Weights of a small transformer language model: learned positions.
MLP neurons of a small language model. Each row is named by its layer, matrix (up: input weights; down: output weights) and neuron, and shows model dimensions 256-319. Each number is 128 + 24 x the weight over its row's rms, rounded and kept within 0 to 255.
After each neuron's rows, "fires before" lists the tokens most often just after its 100 highest values on Wikipedia text that the model never trained on.

L8.up1354 [150 132 135 159 102 145  79 191 105 130 130 150  86 111 153 139 105 102 118 151  99 101 153  67  96 115 149  57 139  98 162 140 112  85  98 107 142 160 123 129 156 126 119 128  80 134 114 162 120 138 111 142 103 122 158 137 136 137 177 148 139 124 141 107]
L8.down1354 [147 115 166 139 132  98  76 135 152 114 113 172 158  85 170 104 115 113 155 132 135  84 120 137 131 122 111 124 154  96 130 119 154 151 112 119 141 101 131 137 131 107 143 103 119 129 124 126 152 156 123 126 146 145 148 152 112 166 135 166 130 124 163 111]
fires before: "0", "4", "5", "6", "1"

L8.up532 [ 99 122 141 121 123 124  97 129 168 120  88 142 109 114 117 111 134 148 149 120 105 146 143 151 123 140 159 103  69 105 146 135 123 109 137 102 139 134 151 130 159 131 143  88 117 118 128 156 127 123 122 124  92 176 141 143 137  96 149 141 173 136 123 113]
L8.down532 [140 127 136 157 157 123 129 174 140 153 113 128  77 111 125 141 101 153  75 116 147 118  78  54 133 110 149 165 141 104 161 101 119 126 124  95 147  98 116 170 115 176 184 111 165  78 152 123  87 128 121 130 142 123 131 129 126 189 102 113 131 113 116 151]
fires before: ")", ".", " /", " ("

L8.up383 [127 101 131 118 100 150  96 113 143 128  95 131 119 112 126 118 142 138 152 106 105 144 128 148 102 162  85 142 120 125 153 120 118 159 106 135 135 105 150 133 169 108 156  94 149 104  87 151 154 199 156  99 136 127 110 100  91 120 135 161 136 143 127 153]
L8.down383 [116 132 137  95 143  97 117 103 126 121 101 122 171 109 126 102 153 128 133 153 146  86 145 114 127  82 100 149 114  87 142  94 105 148 137 152 119 133 128 118 116 116 135 119 116 134 137 110 113 124 157 136 110 119 129 131 140 130 141 139  74 106 147 140]
fires before: ",", "1", "6", "3", "9"

L5.up684 [152 130 152 169 138 157 136 130 129 117 157  74  75 126 146 138  87 150 159 103 151 143 106  63 124 126  94  98 141 112 149 120 116 128 101 123 143 109 175  88 106 108 104 135 149 140 140 130 143 106 126 138 124 165 118 148 108 106 152 114 129 138 137 105]
L5.down684 [103 170 136 161 170 120 134 151 127  90  97 116 103  90 147 151 121 138 123 140 143 102 150 109 160 129 141 110 142 109 126 131 114 110 111 109 116 154 161 125 101 124 125 139  68 130  82 165 111  99 118 114 127 119 149 104 144 131 166 128 118 136 155 142]
fires before: " ", " |", "3", "8", ";", "0"

L8.up1430 [116  86 130 121  93 107 135 164 144 157 128 182 146 108  94 155 122 104 141 105 145 104 133 101 117 147  99 121 139 156 106  80 133 109 103 162  89 126 145  94 133 115 115 110 133 127 130 124 173 159 136 122 151 171 130 114 109  76  92 120 117 136 141 112]
L8.down1430 [143 112 141  97 147 105 166 141 106  99 136 129 104 106 120  92 148 162 121 120 140 125  64 141 132 134 139 166 180 138 117 129 146 125 124  78 106 136 136 156 121 162  98 138 110 100  75 129 142 118 166  69 146 141 134 137 130 175 133 122 113 119 164 101]
fires before: "0", "1", "2", "5", "6", "7"

L8.up1184 [116 124 104 142 140 143 136 139 151 139 105 118 109 140  90 102 126 156 139 155 115 151 109 110 126 131 103 143 130  87 169 123 101 114 101 132  93 126 105 106 131 123 158 113 126 104 144 103  94 144 194 110 165 120 136  87  91 163  93 129 138 161 127 153]
L8.down1184 [138 126 120 113 135 105 143 121 131 143 103 132  81  98 108  97 141 155 133 102 120 152 116 112 156 132 118 119  93 136 133 185 108 127 122 124 149 133  90 140 146 152 125 112 118 114  93 136 121 150 165 109 111 111 180 127 162 131 159 146 125  86 106 137]
fires before: " |", " ("

L8.up185 [148  71 130 166 135 133 147 106 146 111 111 136  97 111 135 145 142  96 113  97  97  76 115 132  77 112 116 138 145 137 142 145 102 128 120 113 139 119 100 150 105 132 166 155 129 125 142 145 133 116 113 150 175 130 186 155 158 153 121 161 119 129 115 162]
L8.down185 [116 115 124 129 123 118 140 142 149  95 108 107 128 122 143 130 142 119  98 121 121  79 117 126 155 120 129 149 104 159 145 115 162 118 151 119 101 134 178 130 127 150 150 154  95 139  77 112 179 104 132 110  87 128 136 145 139 164 142 139 111 102 157  76]
fires before: "8", "7", "5", "6", "4"

L5.up340 [105 119 132 155 150 128  95 110 163 104 133  94 120 164 121  76 156 116  97 128 125  99  74 137 129 142 108 101 138 132 139 130 169 127 139 109 101 138 154 120  94 157 159 142 118  91 116  92 112 158 169  84 161 131  69 161 111 114 178 121 173 101 144 110]
L5.down340 [131  94 127 126 102 159  99 139 141 111 164 100 113 144 169 157 128 139 164 129  98 119 125 118 113 137 154 141 157 147 181 108 170 160 127 107 106 120 156 164 135 115 130 170 109 164 141 138 127 105 126 167 139 131 129 145  99 126 127 107 140  89 116  61]
fires before: ":", "\n", "(", "9"

L5.up1025 [176 144 128 155 187 143 119 150 111 115 119 123 147 136 138 122 122 158 145 123 110 159 114 103 134 117 111  97 131 145 159 154 138 131 130 124 147 157 184 105 103 162 149 141  94 123 153 117 100 134 115 137 116 133 140 120 146 126 118 122 193 137 150 120]
L5.down1025 [105 144 152 157 163 135 122 104 130 124 117 135 132 121 156 126 155 132  91  94 127 121 100 131 100 124 145 129 125 136 136 106  96 111 114 112 153 159  98 156 186 123 157  99 128 143 138 122 128 107 157 168  97 158 162 167  87 118 140 155 146 130  99  97]
fires before: " ", "N", ")", " (", " −"

L8.up789 [123 144 106 167 146 145 117 162  98 131 124 124 115 142 167 134 129 117 132 111 112 148 107 159 136 125 135 104 135 118 134 128 175 102 112 136 160 107 132 130 114 151 165 119 155 122  99 118 130 127 125 149  98 112 108 113 120 118 142 142 135 132 136 131]
L8.down789 [106 143 138 127 106 151 132 120 108 124  96 127 119 160 129 147 110 135 140 127 117 123 148 125 156 109 113 124 151 136 139 108  93 112 126  94 127 104 121 126 141  93  85 120 155 135 116 102 140 127 129  94 114 120 135 118 143 137  81 137 160 129  72 114]
fires before: " |", "1", "2", "5", "0"

L8.up1216 [117 104 126 129 151 110 152 152 115 140 167 109 133  82  98 139 147 137 161 155 138 144 123 108 138 149 139  87 159 114 157 128 168 133 132 113 136  86 129 150 148 118 106 123 118 135  73 125 138 111 125 116 161 119 108 131 153 135 108 110 136 127 157 136]
L8.down1216 [139 141 134 159 155 166  91 137 121  76 130 123 123 141  94 126 129 178  75 115 133 132 121 100 145 138 178 116 123 134 163 113  93 121 133 129 126 139 125 135 166 110 140 132 149 154 130  96 130 134 128 138 142 133 124  81 155 105 121 149 138  96 104 150]
fires before: ".", " of", ",", " and", " in", " than"

L5.up1729 [120 131 146 147 125 190 111  99 162 125 125 109 131 116  69 103 161 126 115 107 133  95 104 120 119 142  97 153 133  82 137 123  89  91 138  82 108 141 150 145 155 135 100 103 147 118 145 147 146 165 159 174 115 127 117 106 146 122 145 108 106 109 117 137]
L5.down1729 [149 165 114 137 133  86 158  98  93  78 142 122 114 132 134 111 110 145 135 108  93 143 109 117 140 147 168 145 139 140 145 137 122 129 125 142 136 136 153 122 106 132 129 126 108 148  91  81 112  88 115 100 140 126 163 122 128 116 105 134 173 145 105 142]
fires before: " ", "\n", "-", " |"

L8.up804 [130 148 141 161  83 113 113 178 170 134 142  85 132 143 149  68 122 149 104 150 105 135  99  80 129 124  81 120 117  94  98 108 135 101 118 122  78  71 140  99 151 118  92 175 121  95 154 123 100 109 155 143 157  77 109  64 149  92 129  94 130 136 118 151]
L8.down804 [129 129  91 111 130 135 143 149 157 104  86 148 171 127 139 143 110 121 117 134 145 108 111 142 132 140 108 135 140 140 125  60 135 147 118 156 136 113 119 184  85 156 120 129 127 145 152 111 105 121 108 109 153 112 176 153 115 144 153 141 135 129 123  75]
fires before: " ", " |", "\n", " =", " were"

L5.up508 [159 120 142 121 170  83 117 168 120 123 148 144 117 136 114 126 145 145 168 149  95 156 121 121  92 155 113 124 144 167 181 117 116  99  87 137 117 136 155  82 115 104 144 117 116 107 120 119 117  76  96 106 133 148 169 172 126 124 113 138 143 132 142 131]
L5.down508 [104 133 102 135 148 133 129 136 119 111 126 130 129 130 110 113 132  89 106  96 122 117 128 126  85 111 153 100 142 171 163 105 130 145 163 110 107 136 181 132 191 139 103 158 128 123  90 132 113 131 137 150 177 149 141 110 154 125 105 105 101 151 150 154]
fires before: " |", "\n", " ", ")"

L8.up1441 [ 93  89  90 147 118  99 106 130 146 132  91 123  81 152 100 110 130 173 118 145  59 103 123 125 103 194 124 108  93 112 141 152 115 114 107 127  82 106 131 109 128 121 124 127 154 105 115 115 131 120 130 164 120 120 126 129 116 116 152 137 115 129 132 140]
L8.down1441 [134 162  97  83 155 121 157 129 100  94 133 156 163 136 114 153 110 130 142 141  96 138 147 116 137 110 106 116 141 155 124 142 150 156 121 131 124 116 137 103 162 127 122 114 110 163 133 158 136 125 112 132 103 161 162 179  98  99 108 113 175 137 103 139]
fires before: " ", " the"

L8.up1292 [106 177 135 141 161  93 151 108 179 141 134 119 162 102 139 124 142 126  91 116 136  89 118 134 131 140 160 130 131 142 163  90 133 128 129 158 101 112 140 147 136 137 150 128 124 113  86 164 145 157 160 128 143 122 146 160 167  99 132 146 132  77 131 134]
L8.down1292 [116 157  77 137 168 140 116 113 154 141 135  98 151 155 112 130 102 144 148 142 139 178 147 119 135 131 141 134 124 109 136 146 157 114 118 122 147 122 102 104 105  94 160 132 108 123 124 105 123 155 142  93 130 136 155 145 117 154 159 144 156 140 102 166]
fires before: ",", " and", ".", " of", " for", " that"

L8.up1327 [117 137 135 112 155 109 162 136 113  71 148 130 145 105 111 106 121 150 165 137  77 133 136 129 127 149 142  98 121 145 156 116 118  94 140  94 137 146 139  89 131 124  87 126 140 146 158 131  95 122 132 162  99 132 100 123  99 123 146 128 153 118 132 104]
L8.down1327 [154 149 136 175 126 141 165 124  77 131 111 101 133 143  90 138 115 139 153 121 176 148 153 128 148 152 118 138 132 129 141 133  76 108  98 115 145 152 147 149  98 132  96 116 142 124 173  97 124  91 101 139  90 110  58 112 110 115 124 123 106 119  66 127]
fires before: "-", "\n"

L5.up533 [141 131 149 115 115 153 139 198  92 138 158 102  99 108 156 136 119 123 124  88  90 171  97 116 108 123 145 101 165 107 106 158 142  96  72 114 151 104 137 118 177  81 138 121 141 121 135 131 120 147 135 149 137 128 129 155 112 148 131 121 127 140 139 109]
L5.down533 [159 123 131 119 122  89 107 162 139 117 144 115 125 112 120 111  99 131 133 132 125  87 140  79 121 151 114 102  97 114 109 120 122 123 125  99 135 111 139 166 127 117 162 144 173 120  79 155 124 137 156 141 137 137  98  93 159 157 188 151 135 117 128 132]
fires before: " |", "1", "3", "0", " ", "2"

L8.up205 [183 107 139 120 170 136 118 167 157 139 149 103 124 122  82 107 119 105 141 145 160 131 137 163 114 137 149 160 137 119 120 104 177 118 105 186 127 107 130  97 156 146 146 118 124 148 148 107 120  93 125  98 158 144 138 141 123 176 181 113 136  96 153 129]
L8.down205 [109 132 130 104 149  93 140 179 116 146  89 153 100 168 142 113 188 157 107 103 115  98 109 105 118 121 122 117 107 120 146 106 106 123  79  91 174 122 124 141 140 162 127 115 122 101 128 102 125 117 152 157  84 135 166 130 106 149 152 140 111 157 129 142]
fires before: " ", ",", " |"

L8.up382 [107 115 113 132 116 111 115 133 167 135 150 159 115 137 125 102 169 149 148  94 109 134 143 108  98 176 143 118 111 126 137 120 124 140 140 119 131 104 135 145 139 103 116 153 150  98 127  95 127 150 128  92 142  89  94 135 127 113 124 147 143 125 169 125]
L8.down382 [169 144 110  94 135  99  83 188 158 113 164 129 128 127  97 121 128 105 137  96 119 150 112 108 136 155 127 170 121 156 159 117 117 136 123 138  95 133 119 138 128 119  83 147 130 179  90 165 160 143 143 132 114 111 130 117 118 101 132  96  81 121 128 139]
fires before: " ", "1", " months"

L8.up352 [106 106 126  75 159 117 123 124 127 158  83  99 101 106 136 107 180 136 137  92  82  77 136 116  91 122  99 124 133  99  85 151 118 127 106  89 147 111 141 155 173 139 138 124 124  85 149 146 117  83 135 109 148 172 107 113  94 149 104 131 155 133 136 138]
L8.down352 [114 119 120 157 159  96 125 165 150 117  99 139 129 166 107 108 158 145 131 123 119 152 117 131 111 146 127 119 138 133 141  87 117 101 159 136 110 144 136 154 141 103 116  69  96 137 162  86 106 140 112 126  42  98 129  72  95 123 132 110 159 140 136 162]
fires before: ")", " (", "1", " ", "%", " |"

L8.up702 [122 117 126 162 116 105 109 146 122 137 112 108 100 157 129  92 155 134 133  72 147 139 118  93  99 137 152 137  95 150 104 129 117 125  72 129 130 107 137 148 164 140  83  90 132 126 127 120 164 159 147 103 112 135 118 125 105 125 109 139 150 125 117 102]
L8.down702 [150 115 130 110 163 145 116 146 156 117 106 110  95 136 101 128 131 118  99 144 122  98 121 104 111 174  90 136 117 112 116 130 105 149 114 148 121 154 132 109 161 104 121  83 127 101 142  92 161 159 162 137 145 155 149 150 136 127 137 117 123 128  99 156]
fires before: " |", "4", "0", "1", "6", "3"

L5.up1430 [136  81 115 122 161 115 148  91 114 153 123 128 176  84 116 163 125 147 123 108 148 126 145 138 121 130 104 108 136 137 146 150 107 139 121 143 179 120  99 135 161 131 114 119 121  94 113 133 128 147 127 147 110 149 142 163 109 106  97  93 147 143 145 124]
L5.down1430 [141 161 148  63 106 106 125 127 119 135 111  96  78 110 124 156 104  95 128 135 127 106 148 152 143 149 132 161 113 106 133 141  97 118 103 148 134 159 128 135 171 143 145 110 119 146 127 122 102 139  95 117 115 140 103 156 109 146 133 134 128 108 147  99]
fires before: " |", "6", "4", "7", "0", "5"

L8.up1523 [116 117 144 138 142 116 128 181 104 125 116 121 122  70 139 128 100 111 181 117 157 114 141 140 115  78 128 132 113 126 101 110 114 120 108  84 144  96 101 106 132 137 101 151 104 132 126  93 134 132 161 156 155 124 173 134 109  64 154 105 131 152 141 124]
L8.down1523 [125 112 152 144 129 105  91 177 148 142  95 149 144 150 111 129 136 137 152 105  81  86 151 132 177 162 136 151 153 126 111  99 129 134 176 132  77 122 131 169  84 161 156 108 147 115  94 143 136 148  91 143  90 109 116 121 145 183 114 118 161 105 144 120]
fires before: ".", ",", " in", "\n"

L5.up1141 [ 94 152 122  80 122 114 137 167 146  95 198 133 127 142 112 119 176 141 120 171 127 132 112 123 145 131 129  94 156 128 133 119 124 100  88 108 106 148 146  92 136 130  93 150 114 117 141 127 105 115 150 133 115 146 136 159 140 146 150 119 124 124 151 112]
L5.down1141 [102 128 116 121 123 105 134 123 149  98 131  99  92  59 154 137 118 134 145 131 102 114 158 105 143 145 134 117 163 141 106  80 123 142 116 152 127 138 111 166 158 133  97 131 161 154 159 129  90 109  89 130 134 119 140 105  96 123 136 128 143  95 150 115]
fires before: " |", "\n", " "

L8.up1018 [121 151 141 140  91 112 133 146 160 125 127 149 123 124 123 112 106 104 109 158 124 138 111 118 118 119 155 107 175 147 163 129 143  76  98 126 105 115 140  77 136 104 157  67 157 128  69 135 107 119 139 108 150  88 132 142 131 109 112 153 103 121  98 117]
L8.down1018 [100  99 113 126 152 115 122 120 140 115 119 118 106 123 158 152 127 114 126 182 144  96 154 133  87 157 146 171 126 152 104 129 110 110 163  88 115 114 154  89 128 170 115 154 146 147 140 129 127  93 125 178 121 110 105  75 119 128  97  91 171 121  78  81]
fires before: "3", "4", "2", "5", "1", " |"

L8.up1527 [108 115 116 142 108 124 101 163 119 130 149 139  97 137  90 123 131 130 136 110 127 114 120  93 140 162 138  70  91 116 112 139  87 153 121  97 134 105 157 151 145 113 143 103 182 130 151 192 123 167 115 143 153 117 112 112 157 132 100 135 123 161 119  82]
L8.down1527 [111 144 148 145  92  99 149 157 135 133 100 189 109 129 161 162 117 113 102 128 121 137 151  75 123 147 141  95 151 120 161 156 157 108  95  97 145 117  66  86 110 153  99 118 120 144 132 116 125 111 149 143 157 137 155 146 139 130 119 136 125 144  82  93]
fires before: ".", "0", "W", "°"

L8.up1418 [ 96 109 156 113 130 170 109 110 136 124 115 139  96 147 177 132 138 122 134  82 132 164 140 111  99 125 146 111  90 153 137 138 123  99 115 145  95 142 114 113 126 124 106 132 123  78 120 124 138 140  95 120  96 126 137 171 111 160 114 149 135 133 129 147]
L8.down1418 [110 144 172 115 168 154 154 192 141 137 115 113 134 129 106 151 133 139 139 105 134 145 135 148 134 143 149 119 159 147 129 162 124 121 143  98 132 116 124 134 105 164 142  91 126 164 157 133 132 151  89 111 115 122  93 122 153 136 148 139 116 100 107 131]
fires before: "–", " DF", "-", " MF"

L8.up1111 [ 96 116 116 143 119  98 134 144 142 136 123 103 124 127  96 126 155  97 136 110 144 138 146 104 158 140 155 105 117  98 155 164 155 104 126 156 100 119 138 118 111 146 114 101 163 105 115 134 130  98 150 122 116 126  98 155 152 122 172 131 132 108 141 143]
L8.down1111 [147 140  72 120 136 111  94 111 122 100 119 120 158 133 109 117  84 152 112 102 125 129 166 150 115 153 149 195  85  77 131 119 105 114 163 142 160 117 128 138 123  66 152 126 154 112 149 137 152 122 160 111 143 139 152 135  92 155 127 120 164 127 149  79]
fires before: " |", " of", ":", "1", ",", "4"

L5.up708 [139 105 169 149 108 140  87 105 173 127 132 173 137 124 110 143 138 158 130 117 146 126 130 140 148 202 104  92 122 102 163 125  88  81  91 130 123 119 162 134 145 143 128 110 148 106 154  89 116 122 107 140 160 170 148 176 132 114 165  86 142 120 129 141]
L5.down708 [134 113 102 148 140 109 174 109 115 115 149 102 109  99 140 117 113 120 145 123 132 128 154 110 128  97 112 140 131 150 122 152  89 140 101 107 108 112 106 144 152 119 141 150 150 149 155 158 144 156 131 112 118 108 158 140 112 102  56 181 119 117 166 122]
fires before: " ", " |", ":", "–", "3", "4"

L8.up1131 [136 153 142 135 140 110 142 127  92  70 132  81 138 137 155  77 133 140 131 190 110 120 102 120 134 146 114 135 159 136 102 133 112 128  97 125 157  98 128 105 170 160 104 131  94 102 103 119  91 123 171 118 142 158 175 105 152 126 119 115 131 134 145 122]
L8.down1131 [ 97 126 137 129 117 151 116 105 116  94 123 121 134 145 114  95 107 108 172 115 118 131  93 123 159 130 124 175 119 138 183 130 166 152 176 135 101 103 128 150 128 161 103 112 132 133 153 139 145 131 142 108 143 110 123 151 123 123 132 146 113  75 149 131]
fires before: " |", " (", " ==", ","

L8.up787 [136 155 139  93 157 102 103 117 136 124 145  99 131 135 125 105 185 101 120 148  98 145 151 108 140 117 124 112 114  74 148  60 147 143 120 170 157 122  98 142 168 159 183 152  83  93 109  95 118 110 151 130  99  72 109 106 146 119 179 112 169 132 135 146]
L8.down787 [ 92 148 124 116 100 108 147  92 190 124 103 140 122 125 109 124 141 127 111 142 105 137 146 115 151 129 104 142  88 128 116 118 100 100 160 129 138 123 168 131 141 128 146  64 122 133 138  91 111 149 174 122 143 150 177 100  77 131 140 183 110 104 129 121]
fires before: " is", " (", "\"", " was"

L8.up791 [ 96 111 125 171  65 135 136 147 149 140 136 142 134 144 117  97 129 145  99 130 107 149 110 127 135 171 102 131 111 168 133 135 110  62 114 133 117 124 107 135 121 118 174 106 146 124 143 113 158 144 178 126 118 139 129  97 142 112 107 132 130  88 127 125]
L8.down791 [149 125 127 115 135 151 168 102 179 146 126 182 110 154 172 168 110 143 142 141 151 104 164 149 129 109 122 142 161 150 111 130 121 109 115 134 141 162 143 104 170  77 138 145 107  95 104 115  91 157  95 161 137 125  95 120 108 175 148 160 153 116 113 128]
fires before: "2"

L5.up1292 [156 158 180 149 128 128 131 132 113 100 118  56 117 164 123 140 122 135 143  92 105  96 126 147 115 158 123 114 131 132 138 127 126 118 121 146 132 138 121  97 162 128 112 129 152 128 131  99 122 126 172 175 144 160 136 110 146 113 170 121 155 151  98 175]
L5.down1292 [ 96 169 128 107 149 160 104 110 135 142 108 141 166 135 119 150 139 131 132 112 166 110 144 131 134 129 117 149 154 140 103 128 105  80 106 125 167 128 131 117 146 133  95  93 103 147 127 103 107 128 171 127 107 160 149 150 119 138 117 197 135 111 126 127]
fires before: " |", "2", "\n", " Label", " Formats", " \""

L8.up1320 [ 97 140 135 108 106 150 115  81 151 121  98 108 113 115 145 145 115 150 130 144 105 158 179 146 120 127 110 130 112 139 123 129 178  99 133 105 113 127 150 121 138 107 125 123 135 121 113 127 149 174 141 117  87 131 128 121 139 135 144 121 170 153 120 148]
L8.down1320 [142 109 118 161 155 123  95 135  93 109 138 123 143 117  95 144 102 145 138 175 112 116 128 141 100  95 128 136 149 165 164 132 125 138 121 135 145 105 112 138 137 118 147 105 129  97 148 104 110 131 123 134 135 133 141 103 122 141 111 103 100 104  91 147]
fires before: " DF", " MF", " RO", " FW", " CL"

L8.up306 [120  90  87 115 144 109 129 143 140  96 124 130 107 134 128 115 138 114 119 123 105 146 145 171 136 154 148 118 107 137 143 111 116 109 118 170 108  99 148 135 144 128 139 103 138  70 132 126 125 156 163 124 135 145 153 176  61 143 113 120 145 143 128 138]
L8.down306 [103 166 140 103 133 171 151 132 120 172 115 181 135 164 117 121 115 155 118 162 122 152 110 113 126 156  93 170 130 123 120 150 100 151 113 144 145 147 122 113 121  93 160 127 148 130 171 101 127 131 149 161 121 113 115 118 138 143 138 128 116 138 103 122]
fires before: " |", "."

L5.up857 [146 109 120 118 147  95 103 140 131 130 148 124 138 126 132 117 107 136 119 121 140 108 147 137  95 119 137 113 106 126 148 142  96 118  98 108 146 124 144 132 138 117 100 101 106 109  96 125 139 157 143 138 109 122 104 140 145  93 159 142 122 130 126 126]
L5.down857 [115 102 124 154 165  99 121 136 122 133 118 117  57 115 154 154 135 109 158  88 127  53 154 114  88 146 150 147 118 125 138 122 143 110 125  82  92 147 118 121 111 154 125  99 146 127 126 137 136 145 122 130 158 124 138 143 130  99 186 152  93 133  78 125]
fires before: "0", "3", "5", "6", "4", "1"

L8.up131 [153 112 130 121 156 114 138 163 129 119 164  98 131  93 131 140 138 110 160 141 112 116 100 114  74 125 138  74 129 124 151 131 129  98  97 133 108 137 148 115  88 150 111 164  82 145 117 120 103 100 103 116 133 134 140 151 164 130 110 127 123 163 194 117]
L8.down131 [ 98 130  66 133 122 126 117  99 125  86 131 142 134 137 107 116 115 130 137 151 112 141 161 108 119 120 107 165 114 140 124 112  95 126 100 122  87 109 133 140 170 138 165 129 125 110 124 107 136 124 106 149 115 117 116 188 114 114 120 169 159  99 129 132]
fires before: ".", ",", "'", " to"

L8.up1704 [173 190 155 113 104 121 127 165 104 165 184  90 140 131 134 121 131 107 112 120 142 107 109 129 131 118 133 140 108 172 146 123 167 120  93 121 145  99 168 119 153 145 143 136 117 119  87 115 116 176 133 147 140 137 105  98 132 125 130 133 140 147 127 147]
L8.down1704 [112 119 141 118 150 112 145 140 117 142 127 174 116 102 127 118  95  97 178 142 115 118 104 101  99 132 119 112 102 143 136 151 158 140 110 118 136  93 113 124 126 119 129 115  99 159 105 173 143 129  86 127 124 161 150 182  56 152 148 162 124 108 118  84]
fires before: "1", "2", "3", "8", "7", "6"

L5.up1342 [124 130 114 124 156 120 113 141 145  96 120 136  96 138 120 129 137 110 168 105 144 122 112 110 119 146 141 112 140 144 139  95 163 126 120 157 139 160 149 111 112 128 138 145 110 123 127  96 165  96 180 108 146 118 116 148 107 128 129  79 123  73 137 114]
L5.down1342 [114 157  78 141 104 143 105 149 120 148 157 154 145 129 140 104  95 119 170 142 121 116 136 132 100 119 179 114  97 134 135 126 124 153 144 111 117 132 126 138 156 154 109 121  88 116 131 121 143 144 144 154  85 129 142 110 150 122 133 148 106  90 114 115]
fires before: " "

L5.up1178 [126 131 177 175 157 178 134 136 114 121 141 173 126 153 163 121 129 113 119 100 108 139  91  99 140 111 136 143 130 134 155 157 137  95 122 129 156 127 190 139 123 151 182 100 133 131 121 120 114 142 133 158 106 154 147 129 149 109 168 137 134 122 100  97]
L5.down1178 [161 116 127 146 165 139 137 142 114 101 125 111 107 167 119 170 114 128  78 111 120 123 134 132 137 106 114  82  82 125 132 134 154 134  95 172 143 105 122 142 126 108 128 114 133 141 140 140 119 126 114 160 107 116 105 127 111 123 143 115 179  99 120 151]
fires before: " ", " |", " —", "2"

L8.up744 [124  87 128 135  92 144 115 120 153 142 129 159 130 159 106 129 114 105 123 121 134 108 119 164 119 173 115 133 124 142 130 138  97 108  99  78 133 156 126 134 121  92 170  99 100 122 106 173 135 203 114 102 171 147 148 160 133 154  88 169 118 118 169 142]
L8.down744 [106 132 122 121 118 155 123 168 115 146 159  95 128 100 112  58 171 128 117 129 153 203 123  99  88 101 148 102 128 142 125 104 152 123 140 150 126 115 140 128 147  99 119 133 130 107 123 113 132 133 191 121  97 142 134 111 117 117 136 103 148 156 124  85]
fires before: "4", "8", "9", "0", "6", "3"

L8.up967 [159 139 125 151 150 134 113 119 156  89 108 144 136 118 109 138  86 154 145 157 140  99 160 144 104 121 124 124 130 115 174 132 110 120 138  89 151 151 125 163 136 104 119 133  93 120  64 138 130 148 110 162 124 132 147 138 114  94 105 141 125 155 117 138]
L8.down967 [127 128 124 113 160 136 142 163 137 142 125 120 151  97 131 165 125 121 116 117 126 133 135 130 135 117 111 173 144 119 133 135 144 112 103  97  92 109 129 113 143 104  93 133 126 149 144 148 187 130 119 116  97 117 151 139  96 158 122 146 130 118 119 136]
fires before: "born", "),", "–", "1", " ", ")"

L8.up76 [159 125 165 142 120 154 148 158 156 100 125 131 111 163  93  81 124 155 106  96 154 144 194 114 135 195 140 140 142 179  65 161 154 134 144 125 116 118 163 131 134 109 128  88 112 118 140 146 140 132 161 182 116 141 128 108 106 127 132 121 159 125 113  88]
L8.down76 [120 129  88 195 196 158  71 160 122 141 182  90 100 113 106 101  96 128 123 106 145 140 116 102 109 120 131 181 107 111 159 139 178 163 146 129 126 105 134 103 138 146 111 159  86 101 118 150  86 111 121 161 136 125 114 177 101 121 180 140 147 135 118 109]
fires before: "0", "1", "3", "2", "4", "8"

L8.up457 [119 147 113 157 148  98 138 148 142  96 135 116 181 101 109 149  97 148 170 160  97 124 123 131 116 108 155 107 135 135 125  89 189 153 142 140 159  97 108 100 108 106 105 116 130 118  68 131 121 150 178 122 115 135 127 146 166 126 162  96 106 162 185 116]
L8.down457 [ 97 136 129 150 151 137 103 164 115 121 143 161  78 136 130 123 115 132 114 108  98 132 151 102 129 191 132 133 149 134 147 155 122 109 107 102 111 140 171 150 123 139 155 103 172 130 112 141 117 121 141 121 136 137 154 118 116 125 128 138 129 142 103 119]
fires before: ".", ",", "'", " of", " ("